Part of a small language model's weights.
Training: a variant of Adam for these matrices, 200M tokens, 12189 steps.
MLP neurons of a small language model. Each row is named by its layer, matrix (down: output weights) and neuron, and shows model dimensions 16-111. Each number is 500 + 50 x the weight over its row's rms, rounded and kept within 0 to 999. Numbers have three digits each.
A block is one neuron, or neurons of one layer that tend to fire together. After each block is what it responds to, as a language model described it from the Wikipedia text at the highest values.

L11.down408:556542568534513487557626492550468487525472554492507499569523455447448432610450470573548531535460416411474551429531533547486556516529514520535440570472487564541481486495501452580398428492499608549642468536415476492465484559499462518490508595494473452518493454541515430495511535531577449530
L11.down708:426545526452595521484488555536547422511513625491522501481599462478441534552487432471510498519539531585548505473483461488496528500405390546476581489396483594428437583440490446464523478461542474487482455510489472487523425442524503495542584561443372521563563515508475569575585550489553533503
Short subword pieces inside a word just begun by a prefix piece, across any text, such as ab-d-omen, disag-re-ement, Dim-it-rov.

L11.down221:532497528513569484567476477459482428447400438524561472555507473584484487567510503527526553546516577467459514506577454503525561436535424586504531577475467474486527599600528486494518443507496476437450515535555594470551478442535541516501471517496538394504522502482432435477499491456438465519
L11.down305:464614474494518559480426435582512503444441507443412515497495483488540447412534573571458495556483592479431544504566579563545492418553456488364559445468515531485560509402532455454479495497544519484491463499546468502556595488471407444500505519507526494561478520549469466521430410496510461549
Words right before a bare infinitive verb, such as to, not, can, longer, still, always ("should no longer be"), plus scattered infobox field-label pieces.

L4.down136:441441446438495535465536594521439442395511557448537468531499486421465493478533483534511606598465571509440563480449535485476440609447469561470492521532563480464578483554501545548416507443495458451498480536457519504473524477457556537468489544505539500515485486536507442527478492510497507571
L4.down145:495410511445520509581499560461411486514494490492488554453498588491474444456516552476432500584421512452503494498416528546436581528507437486547577485541594470441508506543504568464472472429564534500481468441541516447449510478452515488489548562530493467443494476454548495610411597496557510574
L4.down285:569497530416537423558374505479495398489509504492546482519432537445392437468516561554553507540490556443479492495453528505486525577509451568498609424531504458406508397595519475524484499536471490543519512490511471453517493472473488554519515619541527549528569470483493404531462515534471489598
L4.down676:479473545416581444601476559516457431499522509482581567463421538433368541490514515527446515593558491486505488456393509555466521560538455549463502449579616502509511491584550498631489495417547511551522520475549548404481457483501552542506505580515532462458531535508556426540467563523546504562
Word-internal subword pieces, mostly inside proper names (and in Alejandro/Bertrand, ar in Qarabağ/Zaragoza, atch in Overwatch), plus stray " of" and ":" in data text.

L8.down15:384465495511491566440560492527461519485466471404535536550598543521586471571486506518540441468480536477548547393520404478491504472530564413634460508464540518500540495482427415533460504454535561380500481519444508559509538515518465412490520463501503506568415543522581503389481548453490462490
L8.down79:448546505379475436528541569432429438486517545524532499493617585504516456421470476530490501544465548509500550484568451492492546508482537479516550593469546573433557560466485520515477516381464466520476515495536472556519508477642454501475533533479449473622469459509511470536499631547413423514
L8.down250:436468486375494429426550520519504572474549558491479512603567568547420538432498536512451542539403513533527488427515423504437522511481500477542377562502616431510446546552440478522558499444535430474540517511523476483624514498573507476497434427538500492516460457470529442517529548520474434448
L8.down303:426448540480392436573494516470486473524426544428434423462505513521510533456508554483551500501423454509501477463582396442531576485463525401520474517481537486465481517458441405479514521364455439506533508541424476511574452536552434412481505459458484456557378488510504535399472461529530477496
L8.down448:499507530550584621456492508596465557467473424454563537570466460438515503558493528474445558479588514512503518451495530485494447544482485526545454479482469500592449433536463462527462477538627547452479473583415519479546506585419513448518491394562566567451412475513519489496472507497585530495
L8.down498:517569473484469481505487483450550559466555457496500491582632483551585405494523530502568393407530661523544576500484470412511542537486502483540551518440353514500548512513458435551461489560437491535459516518472569525403515462493437515481471596497454460545496559487473488478492510544429531464
L8.down599:470481485508512404470550529419443468564510581497483531561567546459637447523478526541533403470489460429586597438563443481521535504496524372536638511462518535483587454445517492481517517507468468457477464532478481491501429490531434573460576536553473452508452558471593500462561536531458436561
L8.down726:356535552524521507532477559481460570597464545475411557548548493596557450408512519520493429486474537530523541460556479448540490463480504433628472540520662483471484608437468474533489528482539542473468523516513470579488446490591511543462495566446441449559462536499574472547492453475515453464
Mainly mid-word fragments of words and names (un-an-imously, J-ür-gen, Dü-ss-eldorf), plus "to" after "married" in personal-life sections.

L4.down238:521533584519520487489541476460534475449498547412421499494621507425485479486510492520489475482446426510441514530440546555494499522438434433551519545575542550540555605445476587398461467537534579578472505568443560399473373440511495515521468496517522465475461469514637486555455489505573534396
L4.down619:541583453509514477527575509510472438421501562551445468472514489432494483553526516484501409524433464446520491565600510450514510508484484491517449527508546374506414504463427572455501543481501527468599469513494513530441529468395533505526494576402519439521535498516482477549440605434538439616
L4.down735:504484548535509445512548504545424525452538408545490473551420495534503472525454459468449581457448556493534509532499465437398480532502477485531417530552569477384476457557480492531583555523520499525616448469568482515416398534510576522545548501466464520434522466447503425507429429448602496496
L4.down767:483494503489487469476426567413494521488510497593493427513462480548442470509542565486428510499546477493497515514534483500545427523528516527456454500532506505611542569399475439487423523554554550574573448457514424508440463537377484413574468566484459499519481532424490510520540532522561570566
The second piece of a word split after a short one- or two-letter start, such as wh|il|st, w|is|dom, s|ib|lings, w|eb, re|iss|ue.

L8.down120:465465524419556577541616537477498453459488490444472462430434528491383440433486445459437594684467467516455422564475536576514476526442489558438498509514631566527540548458490470544504466445508501512498485497563478523491489476615561484532579499496512519549493469568522525523416574483499513539
L8.down156:597428494459547626485409475509535483458491506474513500480437465459395433505445458500527547552524512492421436553526521483445498492461530617511526519493484541432524420585426453398443484471502607534419508547473527471471538514434488450536531412530548603442455436530526546468422445532589505466
L8.down279:418430545432453514472650498453549553439451487461459450471474489506427564495512521487435564518417481581531401501463499494449519518467528508429402527495555478573414674454526436421527470414498454498533502543513474494576525487589579487501541413469485451519462414520528495520509534482491460530
L8.down283:507489466400461502449579546530514511454551571557489496487437522495342557467468467472448585598462507498409455522529488544388452519494521563473499514567641508449451586514467490411497510459480515502491492496565485479565548468521565469497562428485512489519504444534553517456419510495504473493
L8.down390:473494534361501417446489494432514523455565542549447499550520588469407450408484515474520481617428583514457379470485454545423539539437503424504512548515457543502465541483457418454529520435479530540490520506532486516566560442522522481544539499513507446569531440518540494443466556534441506521
L8.down450:384506469471470518498678556485511493557507581456504431481506548551416497498521491499463517626444501469549512464536505535461545510459517579594406536468535518533506650444506433439499509466482524458448496594503515577590597472602539435449508487483504530602501544566552474494459529513471429484
L8.down633:430541469442569665444566572526507487519410407385452416445424480463477453477518467434439545622501494444452484511481561507462438514449489644579418497475540529548484527511508440520496468476539593475419482562559477472506540521484603391533482481453513516518495560561503517494434488452530490504
L8.down727:500465438431508514491657542514496500541546575458514578493407449471355516468536459472475607578501504450460419570505602513430518525446432561478482467516539451534443472521564492517436495481495490507504466515525477441525475455522558454488526519510459517554465431511479497541449449530487488442
Fires on "not" following did, does, were or was in negated verb phrases, e.g. "did not qualify", "does not have"; weaker on scattered other tokens.

L8.down0:439406504563460487414625478436482474479512591529455460531484508455478512608500498549557438516517457549451485558581542540462439484530586536580506538513544513524536565427511488525403567476431499421473554486462488545580540441475503520541557410471480431567526473554525491402478455465500503535
L8.down58:488489484423474544447493499546533466454502580519493537547526557409408491585510542515508563603547512486482486539563575530447440496493588561602546553473463522460558498586511462501477520469411547471463552540494509494492598416464483415534537493432542545532460460537486502490434543562485522459
L8.down335:622472432425510543476400531480464430459628508544549510549549495547485376470460471519544506479500571466419510582480469489513483548506456536504650469476462533455546386547433579452463506535466538519413500446516499449414537436471455540512533493594537513460418447483435510460470499560470540509
L8.down503:468455508545470426431334449477450522612387542493488461512519582510596462525468530565613445508506440489468539522626503499498481450499565604601544573432571522446501499577445442476489522509439576487469561554481455538470563425477448454508444469463545601457542555538537545536539414509563486485
L8.down564:513505447465545570433586499537502488447514504548546475535510520472524421578468548506540453523506573375455469544522517538410438509559499553581574478439484536459536439559468428473493527512445624431444539559490575476388577398499621458572454525516517524476533526580501513533515536457525498467
L8.down665:516515471494540510458585494528517538513502437541603384460481533472436464528446525499493493525519515425495548520422499546466512485516525582524551464445538519533448515583452438413556545522523546534405486527584587488468564473469587394563424489522560556460551534616508516505495469500486511472
L8.down685:616486463379528571513489510454523426484481441440501404489496492438471466485487534459452573600513528359462404526473466512502471555505484580492526470439459481521511424607493426398535479519428508557410455556487455431429472476485493403552532461466559536476451474594520506495411451523491490483
L8.down743:548497456475447463461449532522489442427498545515512467516537478501544431464538493555564464374524499491476555538597523410529414550505555573507648482458562476427495477562502508399426507439364493501391551470398444506446472412477438508500478472499498472497386478503462478488510524514491497469
Fires mainly on "not" after did/does/was, as in "did not occur"; weaker on function words like to, in, of, only, just.

L11.down242:459526535510504435396429462547532444438472594534444568424579512551461494491546468570475401456515540520539495525525447549394562531608480453496533547484474465514550536509424416483442612596506585465467457472452490469524504526503534490622520494459463430503439477460498453486474522526467451439
L11.down457:353552484508517504503412517535493608448479501543483385553451520575540461548509506468453454486552441564496408470545514466435482511614521495479484507589506489538396614554513491454461499490511563524578434432518492500529523560532483487503518463413479496544500461486544545460502455560563419457
Determiners and quantifier words that open a noun phrase, such as any, one (of), no, the, other, whole, with scattered mid-word fragments like "in" in bin.

L4.down149:527459516536546532631467515522562458481546554479528409477455491472444517527526509512586465451480485573537413581513501508491454510545541523502645489604626575489486384415495608549518591443458466481491535510540513448509462497459458557513499603458455516526458462471471469540487559465527415609
L4.down251:532523479530591494555472465532550534612508490560533550507440572493428468539466518431469448504487507472532447519412467576538494488574551510481516476537519585470437538481573446518457435449458585593514549418460541453532475435631545508523580514466480522532481510513499572460531605414567445496
L4.down565:495594470491524463573463478444463457554572511568514582540431560447440428503520574412466527466498512421490470504423447530471558476530494380498565463518533530491501509601551537564461479432527535490506547429536531429478509437568578489445577589561524465521525499469500517536493622458587472466
L4.down668:500535493472564378542652501441506403529536530481496567446462547500563456474492452485468512553444481547452542575556481500468489566542448393488379499526561454451525467543525582582463558530481515527503548517591588424455535540503461549499443467477442540429485460453480513430518463494465526479
Fires on function words and word-piece continuations that follow almost automatically from the previous token, especially of in Ministry of, Academy of, age of, and not after did or was; also on, to, including.

L8.down28:633470489579537599539434451556493516432497461511526512443432414489475543542503458500468526483527450476482488506419540501555521440538488493455494441522495457503477356606475555481486478505544493570463400552547511457513473570357520440494435471545573539371475457473568492476463345521523535421
L8.down44:539489427529440419518526447496498469536512537544471490440597563463541480581530459532585470496579477452528546508554518432554482488510538508485718521480611522483524473595559622472444494505445412463476507472477405577505511460511469495533475524502567471491562552537486431525513547528468473468
L8.down153:442449469601516552503607467583491572525518517512574467443443506439445572554471492547514533532550442417506522481432539607513520399476534514493451490488491530500520440530491496413524473540523586432470455536434566553502591547422546424480473481571560513416531589567515478484461466464507474481
L8.down357:455568494533489560470617478482501490463458459543491492481525397530507616507486509491421473363496474483549530518453503529523465462497541377453434410552448415513476518561500488408570505525511400571588450524548560446479482578528576464453442473434467435451441516469480495461531444481448567416
L8.down476:574581489543428524518557498421561394456532481674366518423510508458446576448517503490564436409523485472516543560541552503463452466463486437444566455555522503467600512509484479503500509489495459592571514446506514483481442457617500583556492510579455500486536481510504449487526532522577518474
L8.down594:571522416490498496533581506549584535426591543503546471484474471461460517551489457472492522564475453419468502484443489515432487538548530577507530520508437508484555460606510523361449460544314500476473441509463501460624582492393538502529515533472530492376470509565509491471457486455499450473
L8.down617:437495576484516604539543534528476501501477480429556437493458465536578605520458560473475521558475465480428558558475503536600560542445501522418416533494524523524541457559435494507594535532546470490556506517472511478605491604514537526448456559499563362532509582481486530501532457538512475503
L8.down660:581577464488522570490536473503551465387586413586505493462468530433461598543468520447498454469593544419403488549396513551472473491537502529450525464503457517463554379655494497410515534566455528549509494449529551454502519508438544491532462557562522493434623566512484465496506505507500522450
Middle or final word pieces that finish a word split into fragments, such as sp|elling, abs|or|ption, wedd|ing, reb|el, in prose, with weaker hits on table separators and function words.

L4.down183:426496527474443490535470556523503514500533540455460492496538532457470518386437535495492501594412523523467537494492483473557628564441467508502430524450382460492615594559467440538573422575527465547494469486453455491452501610565569534511529465503559503549574523555524516378426547541449532559
L4.down330:447522537474497539491555526557484461480507495447584444496409523521465481474534530473555518524502464446475497554363510505502435459505474452503507452532420510494584530571466455597488459508501513567627480511488544430472587496557583532433467531547460499445418493551503506560537443518493499567
L4.down535:403475496410489506573501657521495438453499600417535549474387531544424514485616451496545537563486570532530563506414538511501459531518480585459475491576539481514539525508500528677460491477508498553529540578506492456480524465495522509478537594514506559477455509546569477530453445543559566518
L4.down709:466482502501495589558579552569464427497473565413460382463472540479458427469518520453541605506440524455528511481459478438495564537468483472504498453509486515512589441556413515488486495468396392507480491551470469522472444513498502475469524524450481549420476470554435498526542478528455454466
Mostly "of" right after "one" in "one of the…" biographies (was one of the crusaders), plus "of" after many, species or population, and scattered mid-word fragments.

L11.down63:549440621494476399510594494493553553524450491500478526508499478465482423534547527432539536476488579490571503563428549495534557601474483491429470479575467497521493611512505519498461463526502498489458512468450495453559556423452481539440538458495453514517566451501435450513577517473572423483
L11.down536:498503446479471490398450519504435539446488525466537498508554461453474521423489552547478556527514424479549442464548545505576463411487558503443539538550449484617530459485537514477463528536472526502493427559534533520419658520594458479397524558461529448505489355467515488524535569455484491428
Word-piece endings that complete a multi-token word, often capitalized names and terms, such as Organ-isation, et-ym-ology, Postclass-ic, form-ula.